config.toml
head_dim = 64
d_mlp = 1344
norm = "rmsnorm"
norm_place = "pre"
init_std_down = 0.0
MLP neurons of a small language model. Each row is named by its layer, matrix (gate and up: input weights) and neuron, and shows model dimensions 0-255. Each number is 500 + 25 x the weight over its row's rms, rounded and kept within 0 to 999. Numbers have three digits each. A neuron's up and down rows have the sign that makes its largest values positive.
After each neuron's rows, "fires in" lists the words (lower case) most often at its 100 highest values on Wikipedia text that the model never trained on; "fires on" lists the tokens most often at its 100 highest values on Wikipedia text that the model never trained on.

L4.gate124:546491486490467474526495507502498476517486495543476495543499475502476464536519530533490469472490539535491504500504521517522476461498513485521506447533498472487484516444522512493495522540542471476483505505499498507504478534510497488470486535514511465497498500502504468462521502491467521492470551447508540549494507477461478520517495499493489461522540481502533519483477484502492511497508517506489457505493513496542483537497530436463487483467506462477533543478478508546523508507508466504532517570505517465510479482536470527485516481505472482508491507476467511533539524492511509441510525496484470435496479489513538514517492533495548499511535477518503509512504512468501538550512489486510430530523479492522474490463498479491518545531458440492497547507517513516460481487488504
L4.up124:543505466470459486537471444481469516523547485501485456477495508496466470510540500546484492429478476481485512488503523524550515488514472531530481486511477512463488507481460487521503529467530493480526565501502444471473521520502488437506522519517493518561455527448500503511489507467481509507481563451506546507474561504478474517537533501493503453506508482523492511518475522513513513499527513505476485485518496465502489531545491515504486429483502485491500497503516509463502470508496488469505473520493479482509462507484526503472490501509496502520492471490488496503487493499504537474505517517495509445473500470486535494484489502533556496489478496489501483545495494489526504516510546469478509527487493468510492490459529485554533500476499524540506515451492515517484455497524511
fires in: "in", "to", "of", "for", "on"
fires on: " in", " to", " of", " for", " on", "ch"

L4.gate605:475526513496550513522537551498486509509505502467508465526442495455533537492515516503531478488485503464491483483474478542525534510486472472496482475450478537490477557526518475547533521503521518510491509467470479453480522518514488516488462488461523502504508523496537523492479500543525438485496509514534517541514508477443468459521548532445517507506519458514471528513469504492484501488506531506518502510492511471522478529501506452460491488465489513464495511486517539455543529520506525539515463470498467480483506513466490532489484470453495500508457503488502532505563515512480518513455497524496578464463546525521541487489523469490526465496554493500488498486492485487556522497511539490483512496470461489502529452505498522528504517509459516491462489556525515513540548485499502
L4.up605:506508497510514458518535488522503494527450489494496509491528505529453496503472450527502460529527496482533455501570513474467529487517488566482472493530460487475512500485497487472521466527533498506493436477490511500528531453463492440528556447528509512482475509487514496499510513505521465523525470524497475546507488499531546510504531524521515517473481527495474444491497517491487501497494564469510484504478504484490494493453482505485474472481510511511499507462532528526512533464503486469503459494496512523471489495494512488526450493501467492514490537515503476500502507498550511507513505510497536468522474518479493515506476500528511495498566447500492470486473501497544520511511498506524481575463495523498516516472489507478518552513491534462499529526532523465443506487522506
fires in: "with", "to", "through", "in"
fires on: " with", " to", " through", " in"

L4.gate1179:491506513513529486509486478517514531481495532468537509497516446467449526538493479525503512485521494495519483476512509485515543549477471498508449515478487510483513491524505532494500507494523510489539481522494506467507471531516506534461504501488556473496498536485485472489500473497500496497465495474494509487467528496483549500534483535520468534483510490532501498507485522491491519463504545481515487470449523511479506477457528519500524466494460515509500527498515549500508545516496474497521467557507540511476465551500498504490498536421455525467458536513474535513504487485468503510521516519504487518487478494513503532465485496466511500536525448500516497469484530545475546506522508486496489527472485473484505450523481479513495505511503507527467532487463471494458474482498513
L4.up1179:483504532514519478459482447536478500484526466489487438516490489531486459514473497511483541521460479506468525514478520487524464480482516491471494528457493502467474489522496512486461505512521488490514499507541559436506530493522506509513542543506484532436480495503477455513494515514465474543514521509534537530475527523488491542511539502525511503497517446497511509504502442467500479540500505498529489493473537521516502500537456498486478519507500476532535486462492479524447516431528482478491516527549500511483475481495547535470531497518479544486495509506456476512499481498496499512531488469505465479487518479503459476496452545524516515513531501483483476474523472485490498506492465527488490503496502495525496463506515506493471482504496481491533467453488495497507490543541501
fires in: "in", "on"
fires on: " in", " on"

L3.gate1277:513446504471477494558488503506480530478514501458559483540527511481495507506521524522521507484488528500469561580467522532501503503510482524454506469475509512489492521499464528504521512471498509490512490513557497507494523520499507480506490503540525481483460510511503466470499486480479513492497545475485482493455547501522556487533506503518465480512534486505473522514508485475523500504474461516506466517497541475504497494476490487498519534526491507514442521439523499486496520490543472489471512510526521452494506454504486522491471481488461452514485531511497513527528504494505505538494519469517546452492488521567518519475546482488524480471500496506483500528478503541475526530497478524546525517460488489480482532490502488492493511455527526457508520514512556471500519466496546
L3.up1277:479507532538527475514509498471503491486531479491497502476490471504522508467504556497503503425459493466493482526498546455540524491437491511503482467473507491521512502513488521514512491509517507476462510527489521511501474512515494504557480482477493508484471468504514520522478562509507488472539464492505515521496476517515506507520507469541501540505464450494506518540492473525502503492497488509546508488474508511490489492485495502466495510519486534461527527469507553509528496468470492486489502529488479447478445562475514483508475459505458528465530535482460512484513503480505512492533461498464493471503524504478489507457498496505488492537479487491489482462510464513533493522507481536489424502500547490485507475463483485509520494509493442504498501491514470568485474541465507
fires in: "in", "for", "against", "within", "to"
fires on: " in", " for", " against", " within", " to", "oph"

L5.gate363:493500510524510500526544526522530541499508492491515518494500475475492560484481507518498513509498471490528494493514493495505543527517507482521495534488463551483490489483520469514506522533487523539473503462499494497496521480468521504521509487538515473515499492515525450516563471503481516485548500509476491489531534455553534500505549472463501492537511527517482489520482459470511488518487444501532530565491527501500474544581553552501496492489544441469511502501477503459535504523502502499505482518546496454480509491468507493511482491493501497487464518514517504484522526534516493489496494500510471510465509511502523520482482489447513498463523513530505495512432494498495514535485500523469472498450481496455496481476463497461486538485489510486470491509490539505488491488504528
L5.up363:491496496524484496512515496498491499490496476499491460520506455501479509513450495489485480498565480513511480487483492497521504482491531498486508504486482501505514458505552478553488493513484536555521462478474481597529537499476482513507490476515530519478515482504516492516504480512526474517526500486477550492531504531519489508505527504468501517554531567510491493504475488503499489491489485498504498527491570508496507494468520487489524493503520500452547500493527520508495522493507542509490497515505510466532478479458481498505484522488487566482494529461519493489494468514513542523493490547463531484502504517504534540495517542501479520504543540515495480513502489488441527516517468497427500492478540487496520517489502539482521485465491526519494459486511549473499484486483495
fires in: "a", "the", "one", "are", "is", "was"
fires on: " a", " the", " was", " is", " one", " are"

L5.gate675:480513508485504480480503455474465482511444482501486497519505522524540494507475527478458505478500496533509542509499517508480485478486472502513464501504479531464437503505479508485480525495490536506487493487526503499473480471519474480505503516516485480491510504520483507481508502477520529518511530478539492518469468503511466461467541520488478510529495566520473468505526526447504518490514484472540510516488504536497497474523537455511514498473554509469541509465516543494487468517491538554494504501484489491495507501512486505494472545513483556483537524494525581468483520502479515484498545489507467498509506518522550486492500542537527492502523535497505526541472521475505497522470456535498504490506473565473530500518465488508501499566534526482514522486501473452491490495518477
L5.up675:474488522489462546490531510504497489501513476579463476524508489510520516517491534493506485445505528486506502499514483539500501502482473488503520534508491512452484479479531549488517519507493530508524470486488497484521483507497474468501484469503524504499491534484511519493522484443504527517497526509503455503533524500469485420526496545521493513529559518509487496513499501503519540481502504479514495497545484508507500511517517475549462471461557490471508567508553519501496473484435530517471498487518518484505491488472536503434472510530509524472474516504497535535489486515519492496435503524454508486504477483523523502485499532514517534493504485543516522512444481426467457496505457495523511487481468498521529514494461466466525514510502491488494475480451457514493493514521457
fires in: "had", "was", "have", "been", "is"
fires on: " had", " was", " have", " been", " is", "s"

L4.gate118:501529513507510498510474497498474494489487511520508476495507514493483518488483532480534497532467488512516502493504554505504540472492545513520517501469497464491495476525488482480512538483517488523500493508516494485455507490513502510502476511478523477473513482499453501500546492497508550543508484547546519490510479487466512539544469484458502501509511529551514470545479525475534486525481541474488534477474486488494487467545506506502485467509494499493461510483502499500538456494453488512481519502482466512509507518508503500476514490535520492479487506490500488544455481452511518482506501486508502487524472463472510484518507466503535483501491547521493481510523487543448533493569517510526479522463508481486463578495516504509503474523508445480482524505525530470521458523534516
L4.up118:513516464468521557483499495515474485492498489546456455519500513486532505495518504515504494486512527533499516490464496536504507479497478480475533515475490475491496565504469502537473506528506501522534503512506531513507468499507502476472458445513505470508451538500485508473485491488513487451508513510476516493526480502504496478462498489525499548520455516499496484536466462492504521529480495507517512500516498465509482473504540512543506514515491445483527522494470464551508505526516511538517434497546485505509495476453498495502459512498502535474455477486492471494451511479499464483538507481510466537538513517478529489514514484485521513488495521533503468527525484488492538540555490500502536508462448501489504490497519525461499452502490485505494540537517509530504495529471493
fires in: "as"
fires on: " as", "ial"

L4.gate919:484469466522480464531489516458511510519460481486481517558467510509469482515581510488496493516484493504531511512486548494496504484510509489501485496471479503517496497495511454516478502537492488563514503540513455506469545553475533553527497494526489506532505531458478512514528498501505510497551482511522502483512517516468498513540516509496508484503498472493468491490535525524516488507509483491495506505526497516499485501531477489551489493504528514517467527468475503499516486450537483537515512548536557490491490502489503510491512441535515488507477530488484507501546527493491533498465528470503507528475423480466507549464492446441529495514476444502544548518493466479541451534506525494520498508481461495480502512488471482463499476494460479489470534479472484463497525477531576
L4.up919:487514508504501519513499530534516524505465516505515519585506497492488471483519477475503448474492500536491521503463474498489514505508480487527495519495487493463504526510493475474501496514517485516513470484474461484481473540559541532535479490526514511499468509483505526491528476486468503512501479503517484488491532539470506502509495535495527501509479496508528496518531513514506501511510511452498548486467496536478482540467495510527543542470477488514494492491499501509502511509553494504550526562515509532478519490534501505479524462446471501518464509534520502475443511481498519445523498521457486542520511494492510534502542482483538527492484507473565534505459537487500510583510495480495490511540493486485499483504485512516514521501472486503537490488501457520537514491481534
fires in: "the", "for", "of", "in", "a"
fires on: " the", " for", " of", " in", " a"

L3.gate844:483534517505522476530495527494473497494559513481474496453546484516511465487519492453521522496485517513524498482466544474477516477459527499525493477508469505504527527466438438480494479412501500474505485504491508479481489521478542530486461496472491503517495518523474465511526478517503523518534528494563496494481500478473505500504430497523534482488498482486455480490467481519518520498485501501456538493493519496508503481513490511507538507461487490552494490512514475456480494538479532464511433481462505507508513487519516478500500457511474475521494526500518540475500531447471528513501495492519480512541473531508498527489473457520499500501475485493501517468518492512504481481484470507504490474516485490499523507485507541490473516500499457478472492541480512520476491522504495
L3.up844:493517475512486503502453510518478520515490487471495535525503500531476451451485517456511472528522509476518487569506492556450507494497450522445501475552495479491484482495497482484499536514488503543544490538544486473503484498538521497487534518492509453469533555522486558482531477494505507521491486483483490481476479504476503540531508483459483512477485509502499510548498493449499492515489532460489513448486477504518475473470546510477470495490501488558517460531512541479500518521522480495541486451450526513518540491478527480456510510518477474439509464505531525487453494497510512504472496500506526526508518552475513500486490452496461459502509474473449513525498528465488442494501518485505462482474510478510520489461500564506509541488485507517475490510490516478463562501507494
fires in: "following", "there", "i", "what", "thus", "who"
fires on: " following", " There", "I", "We", "at"

L4.gate790:472485459498498507532489505507501494497489506510505523490490546512503494489516496434459516509473547518537520509501518490487501516505477473457470502428465485499494500491504482503542501476499448517501500554521539489531492496479457452476493475478507461538483457520484493474526543523492520497462495521561444493518512502477499504550533516492500520456474513430485483486498490476515497433498515486507501516492514514495505505545496505511499510498533529519499518489493515504529500504475505470519445504530505496473518499482529484495485522452483490505542482539480532487536538488501477464484507481531535519536467513498549476481504471445492499467484507481457533482553514508540533483475601533523473516516478496495497522530479504520501499538504482509504508474463477533495504482459475
L4.up790:533523512541507495468537489543483491494517535515478447536529509506477489514515491487495498508570515503498496484489516519491487474513530525491457445504510524486481532534495466525509463467502454516471540490539491486490493481483515502457497484519480461504498559524523540461524495491477485443521544513514487482519496500517480501514498491496549530458528515532514504503517495509518497479479501499509508470521518496469521477533527504473509544483476515492483497504501509454488494473500476500500453509452486540530491483488557494508535505460543532487495484491533514503517449492499513490490478503506556530512521538508506513478506476490485492497490530481537454522472510480483565552499525500503487490496509532484516472491486509527487496508510523540489501518551483498515508455471533
fires in: "these", "following", "two", "what", "such"
fires on: " These", " following", " these", " two", "at", " such"

L4.gate241:501491490472516439508464455495508487471513487533540488499536548521499480510486507489501495527498510583495483537480526478489517477476449513492530514493456478503514485476539478477506446472503541487499481481506522440488517515547484509510485565497484465513513501497513457543523497497480487509480491524518509456490502524509524518448520510533477490504464508521475519455521527526494495480508526516515517489494481516496518516510536465446463510472487484487515520510462510519506483490529491545506455521527507486465489499421541459484509508521490489444479514523521465509500482452483492495546507496496480483467491487531527498507474497527462556498485511453497499510477531499494476530466504461551480454485476479530513494515525454502474477502476520476508503520536496533472513519512479
L4.up241:500503531486540492527502494476503459545480516503490493499543467504520465479530520529506483489467484527459469499504527502514511554497499508486534503476475512502525501517494532507528518499523545470479507551484473523467515537510522509500484525495488485533494490498491491448535521496453516510486481487544515473496466471511514478454520501499490470504500459521469482473508507492473511492486490523538516487493536565492500510520484507528517501478496493510536540519520520483486508510504496516493480531491518499498476497446521541489510481471440516495494473540492526506447469518483497522515567555460485514549447482522467506524479546533445512509467521491528533487543475515521495482491486480527459488447517489481472495516542458521522509457477512499492519471466478505509491507529475
fires in: "with", "of", "to", "for", "from", "by"
fires on: " with", " of", " to", " for", " from", " by"